Weights of a small transformer language model.
Size: 13 layers, width 256, 6 heads of 64 (2 for keys and values), MLP 1024 tanh GELU, vocabulary 2048, 10.9M parameters.
Architecture: LayerNorm before each block, learned positions.
MLP neurons of a small language model. Each row is named by its layer, matrix (up: input weights) and neuron, and shows model dimensions 96-159. Each number is 50 + 15 x the weight over its row's rms, rounded and kept within 0 to 99.
After each neuron's rows, "fires on" lists the tokens most often at its 100 highest values on Wikipedia text that the model never trained on.

L5.up313:40 55 50 47 57 39 46 71 78 18 56 70 58 52 62 80 68 45 24 66 28 38 40 44 66 63 59 32 62 62 39 63 54 50 36 30 50 61 40 37 42 35 32 72 53 54 19 70 68 61 51 38 65 41 37 36 49 62 58 23 29 47 48 46
fires on: "N", "Z", "T", " New", "K", "I"

L10.up635:66 19 45 36 27 49 61 17 53 35 47 23 36 40 54 50 75 63 29 55 49 43 57 39 41 78 55 55 53 42 72 52 44 42 64 30 37 59 60 50 47 52 72 72 62 45 53 60 82 40 31 32 49 42 39 41 65 54 33 37 52 42 46 62
fires on: "n", "l", "al", "m", "y", "or"

L5.up653:37 55 59 67 18 56 54 63 64 11 49 71 53 47 41 51 37 80 31 55 42 55 61 65 52 55 42 42 86 54 28 63 69 68 34 23 39 51 42 49 56 54 52 55 75 66 33 75 80 34 52 48 47 45 65 35 40 32 51 47 35 80 57 21
fires on: " John", " New", "ed", "N", " J"

L5.up211:39 42 49 26 44 52 40 56 43 53 59 75 37 49 34 64 82 46 42 55 57 67 54 79 45 49 49 34 63 43 40 26 51 36 31 05 44 37 53 52 69 11 62 66 66 57 66 58 93 42 50 45 61 55 55 75 51 52 51 45 28 59 74 34
fires on: " of", " the", " November", " in", " October"

L7.up392:42 54 39 45 33 46 58 38 41 79 46 53 52 34 74 36 52 80 62 56 47 58 66 21 38 54 36 51 26 43 64 60 49 71 62 40 28 62 27 57 47 39 45 66 45 38 29 49 36 57 55 56 65 58 48 62 64 62 76 41 53 56 29 94
fires on: "\n", " co", "---|---|---|---|"

L10.up651:37 29 55 62 44 48 41 50 56 69 47 67 34 52 19 64 72 92 21 53 38 71 44 55 45 70 36 51 52 36 57 50 43 61 41 51 45 54 52 54 44 50 66 21 62 51 47 62 41 46 68 37 29 35 52 57 56 47 33 44 38 62 22 24
fires on: "el", "on", "am", "ur", "o", "p"

L7.up595:56 22 45 51 41 94 51 49 73 12 49 66 37 37 60 38 46 25 54 70 44 65 54 38 40 66 49 43 23 51 56 73 50 55 60 39 40 61 57 54 37 52 58 79 70 64 52 47 90 28 43 48 51 56 33 42 59 55 62 53 49 67 32 22
fires on: "y", "x", "s", "il", "ch"

L5.up850:74 53 23 54 60 31 58 53 59 44 28 63 53 52 56 55 48 54 32 57 60 56 35 67 45 49 51 48 35 39 56 67 72 37 38 34 29 11 39 30 59 09 68 40 59 38 72 61 52 61 47 36 58 61 83 49 52 71 45 59 58 56 61 49
fires on: " a", " The", " for", " and", " the", "The"

L4.up205:52 56 36 45 27 64 38 43 48 56 33 37 45 40 19 83 54 54 61 70 93 76 50 62 58 53 57 63 65 39 56 33 44 41 54 26 31 42 50 75 55 39 72 82 51 47 43 40 53 52 43 39 63 59 67 63 53 67 71 63 41 61 75 60
fires on: " \"", "'", " $", "$"

L4.up946:47 56 60 39 46 84 31 33 30 68 51 83 45 51 50 53 66 56 53 45 68 57 58 48 31 54 48 18 78 47 52 46 57 50 47 26 50 40 59 32 67 28 62 42 58 50 68 67 57 45 49 61 46 49 78 44 62 43 53 64 25 73 55 39
fires on: " of", ",", "-"

L4.up113:48 35 42 51 31 74 41 60 34 17 33 57 39 57 20 49 57 65 22 61 55 56 43 43 78 60 46 34 43 68 42 29 55 81 60 54 55 48 77 45 62 31 62 42 70 42 61 57 43 25 17 42 41 08 72 62 87 66 61 49 62 52 44 33
fires on: " John", " by", " for", " allow", " kill", " member"

L4.up36:15 49 42 18 35 51 49 30 49 59 55 41 53 54 28 86 55 61 38 47 46 54 70 54 66 60 41 55 40 57 38 74 58 56 70 53 30 10 79 71 41 55 49 40 68 67 40 74 65 57 62 37 43 47 46 70 45 65 42 46 56 75 80 41
fires on: ",", " |"

L6.up416:58 39 62 30 54 45 37 49 57 42 54 52 56 30 35 46 44 25 16 41 70 85 71 58 35 52 59 51 41 50 32 41 60 51 62 21 28 66 62 51 55 29 51 64 56 40 60 62 51 66 53 24 50 50 63 49 43 66 56 61 67 28 53 33
fires on: "T", "C", ".", "I", "s", "S"

L7.up182:46 47 65 18 03 57 45 51 61 29 54 37 41 51 43 69 47 67 21 45 48 69 14 45 81 67 44 38 74 65 49 61 53 41 56 60 37 49 26 62 24 59 63 57 39 46 63 49 66 59 33 40 57 65 65 67 74 70 69 44 68 56 44 30
fires on: "ol", "r", " known", "ative", "ul", "er"

L10.up72:41 36 50 55 35 60 46 45 25 73 45 32 28 43 58 41 63 38 65 48 45 40 43 60 47 58 34 49 55 60 61 60 20 44 63 48 40 55 62 37 18 34 46 72 40 47 59 28 46 47 69 40 43 64 24 56 86 48 46 62 60 64 68 46
fires on: " ", " D", "re", "ho", " Di", "fe"

L6.up894:45 42 33 59 48 67 53 40 55 46 48 58 40 45 25 50 52 86 47 50 56 47 63 64 37 51 52 63 55 69 51 47 48 48 59 32 43 53 35 50 56 28 56 45 52 47 68 64 73 43 53 58 81 22 67 75 62 29 74 32 33 37 37 67
fires on: "ary", " member", "ate", "ive", " number", "able"

L5.up513:20 53 62 48 17 46 15 29 86 48 49 76 35 41 38 81 76 63 37 47 74 49 23 75 52 78 53 37 79 33 50 28 45 48 80 28 30 45 72 62 68 43 58 83 59 49 41 54 59 28 39 46 63 57 51 32 42 63 70 27 52 65 73 31
fires on: "\n", "-", " $", "=", "$", "==="

L10.up768:48 47 28 46 29 56 20 34 58 71 51 49 51 11 46 55 69 42 53 65 58 74 58 48 49 63 51 27 58 65 77 40 25 47 65 33 24 25 67 51 39 64 66 55 55 58 54 57 69 48 38 65 34 54 50 57 44 30 64 59 31 59 36 62
fires on: "a", "as", "o", " in", "y", " be"

L7.up801:63 46 52 61 42 40 39 37 76 35 41 36 46 31 36 46 37 48 17 61 43 40 64 56 48 53 29 62 53 48 55 79 50 85 59 35 44 44 54 28 49 44 60 45 76 49 40 33 59 34 65 42 68 34 29 40 53 52 41 28 64 54 45 63
fires on: "y", "s", "g", "th", "ly", "ed"

L7.up531:69 36 61 49 38 50 14 22 76 41 47 66 35 22 45 74 65 46 47 68 31 39 64 63 43 73 48 67 30 36 68 59 33 71 62 45 29 36 75 53 56 52 68 50 66 70 62 48 89 35 41 39 55 69 31 46 53 61 50 57 57 49 37 52
fires on: "y", "g", "s", "n", "nd", "d"

L4.up1021:42 36 53 53 17 54 27 38 47 65 58 53 40 32 32 64 50 26 76 58 47 58 51 44 34 52 27 40 66 45 66 55 50 76 52 51 56 45 70 45 63 36 43 56 58 53 40 49 29 37 57 52 56 45 66 45 82 42 71 69 34 53 62 51
fires on: " per", " Per", " con", " in"

L5.up389:56 39 53 61 45 38 55 25 45 04 39 58 67 41 42 83 27 36 59 65 53 64 90 29 53 51 24 82 36 56 76 51 54 58 47 26 34 44 28 52 60 22 54 50 99 51 47 68 65 42 53 51 60 34 80 57 55 74 53 48 37 61 54 34
fires on: ",", " and", ")", "),"

L6.up821:33 49 55 27 53 47 38 39 69 58 63 38 43 40 48 83 83 50 52 69 64 60 35 72 17 53 59 19 41 47 61 61 38 54 61 34 20 39 83 40 46 34 52 57 39 48 44 70 59 59 47 52 53 68 27 40 51 32 54 60 37 73 59 68
fires on: "o", "y", " E", "s"

L5.up101:33 46 27 35 45 47 62 63 50 33 31 59 58 55 55 37 35 58 37 54 45 38 96 53 42 53 39 51 35 67 52 33 68 68 32 29 48 41 42 61 40 34 84 29 73 39 47 59 62 55 51 65 60 09 81 58 47 64 42 50 58 38 43 57
fires on: "ed", " career", "ition", "ing", "ography"

L7.up470:51 28 57 31 17 53 63 50 40 21 47 20 36 49 53 43 47 61 39 47 62 62 59 37 52 47 34 52 44 69 62 57 19 41 53 47 33 44 49 45 59 60 84 52 52 29 49 58 51 43 22 41 50 32 52 54 71 74 54 41 49 36 48 54
fires on: "ist", "ul", "r", "n", "ian", "ult"

L5.up67:63 51 57 60 49 52 41 46 70 47 53 21 40 54 47 62 26 35 42 58 69 75 62 35 50 53 59 41 54 45 60 70 61 59 61 39 04 43 73 48 64 37 80 33 34 57 58 57 52 29 30 42 70 28 68 77 62 50 55 55 62 86 62 69
fires on: " and", "'", " American", " a", "I", "American"

L7.up994:47 25 64 53 47 68 52 48 60 25 48 66 53 20 26 51 64 32 37 63 60 48 61 45 57 60 57 27 58 32 65 43 26 70 72 37 46 44 53 42 53 41 56 46 53 48 28 61 86 30 52 43 45 70 42 63 54 52 48 43 29 55 48 39
fires on: "y", "m", "n", "w", "an", "h"

L5.up305:51 54 43 57 65 44 49 37 64 53 54 56 46 41 70 35 33 52 43 63 55 63 58 62 12 50 64 38 49 30 68 54 53 43 51 45 10 41 40 52 54 46 76 55 50 27 58 56 68 39 53 38 70 64 52 74 52 48 51 66 55 60 56 53
fires on: "'", " of", " the", " and", "The", "s"

L7.up339:58 47 11 70 45 53 60 25 55 72 24 51 34 53 37 32 53 58 59 70 71 32 65 44 34 69 50 61 43 67 68 59 66 72 44 33 36 50 27 72 58 30 67 28 52 50 41 34 85 43 20 50 62 17 62 42 61 35 68 58 49 46 43 60
fires on: "ve", "ting", "ing", "ine", "ed", "te"

L7.up636:43 38 30 57 72 38 62 55 29 30 15 64 46 33 52 38 52 25 64 43 33 43 62 39 51 47 67 37 58 49 64 59 63 64 42 36 60 45 33 27 53 54 46 38 66 39 53 56 88 31 50 55 62 51 54 59 61 69 76 60 48 45 34 53
fires on: "ed", "er", "d", "n", "'"

L5.up175:36 41 30 54 37 33 28 31 51 43 51 48 42 59 37 75 60 54 52 49 77 56 67 51 50 59 31 82 47 36 48 63 51 82 68 36 31 46 56 75 46 45 46 42 92 45 48 87 56 21 62 47 55 67 69 47 53 51 54 51 48 97 62 23
fires on: " and", ","

L10.up367:34 36 23 61 34 32 38 41 38 65 56 39 17 45 15 28 43 64 40 73 54 59 51 51 14 41 58 35 70 63 54 47 60 41 35 57 29 49 61 41 42 37 69 35 52 57 36 56 48 67 35 66 48 43 65 40 99 42 98 66 11 64 37 55
fires on: " New", " con", " Con", " in", "d"

L5.up418:44 59 63 64 59 50 41 61 28 11 64 36 54 58 45 49 40 74 26 56 69 69 72 50 52 58 58 60 46 50 44 60 46 56 74 20 32 45 38 59 55 27 53 79 80 26 65 79 37 57 62 55 40 36 51 54 52 70 44 51 60 34 52 42
fires on: ".", "s", "-", "–", "+", "\n"

L5.up481:37 16 62 47 53 73 44 49 22 65 33 40 42 54 44 65 33 83 36 71 60 54 86 53 40 69 22 24 47 68 70 40 56 66 53 44 50 62 64 41 44 46 44 42 55 52 56 61 47 51 40 38 49 47 69 67 55 37 68 48 35 34 54 48
fires on: "es", "or", "il", "ed", "en", "ar"

L6.up550:49 42 54 25 18 42 39 26 38 33 56 67 37 54 75 82 57 47 55 42 55 91 34 60 71 56 35 61 53 55 33 59 55 54 60 53 39 45 36 59 42 41 45 49 90 46 62 34 37 50 38 50 54 73 62 56 66 99 41 58 49 67 62 48
fires on: " and", "er", " Col", "on", " program", "ol"

L4.up835:37 35 63 70 37 30 40 04 78 24 36 55 53 39 60 63 59 52 31 68 18 33 62 48 65 59 42 67 27 63 54 55 45 41 46 46 57 63 54 59 36 47 55 53 72 31 52 47 69 47 21 39 42 48 60 11 57 60 59 61 57 40 44 47
fires on: "n", "ne", "e", "d"

L4.up50:48 53 43 47 38 41 43 68 93 39 47 56 49 45 79 81 55 45 45 64 46 41 84 47 14 49 39 50 60 34 56 53 49 63 62 29 22 60 76 36 51 38 46 55 43 35 48 57 66 47 58 42 66 59 43 59 45 47 86 62 38 58 64 40
fires on: "=", "The", " The", "K"

L7.up431:48 21 28 49 33 67 46 42 71 50 44 31 15 53 60 43 53 60 50 62 51 38 84 48 34 63 50 14 46 89 32 62 60 77 50 50 57 45 38 69 73 40 61 57 51 71 56 62 49 38 47 54 55 37 79 72 68 33 65 41 35 55 44 64
fires on: "al", "ic", "op", "ed", "ance", "en"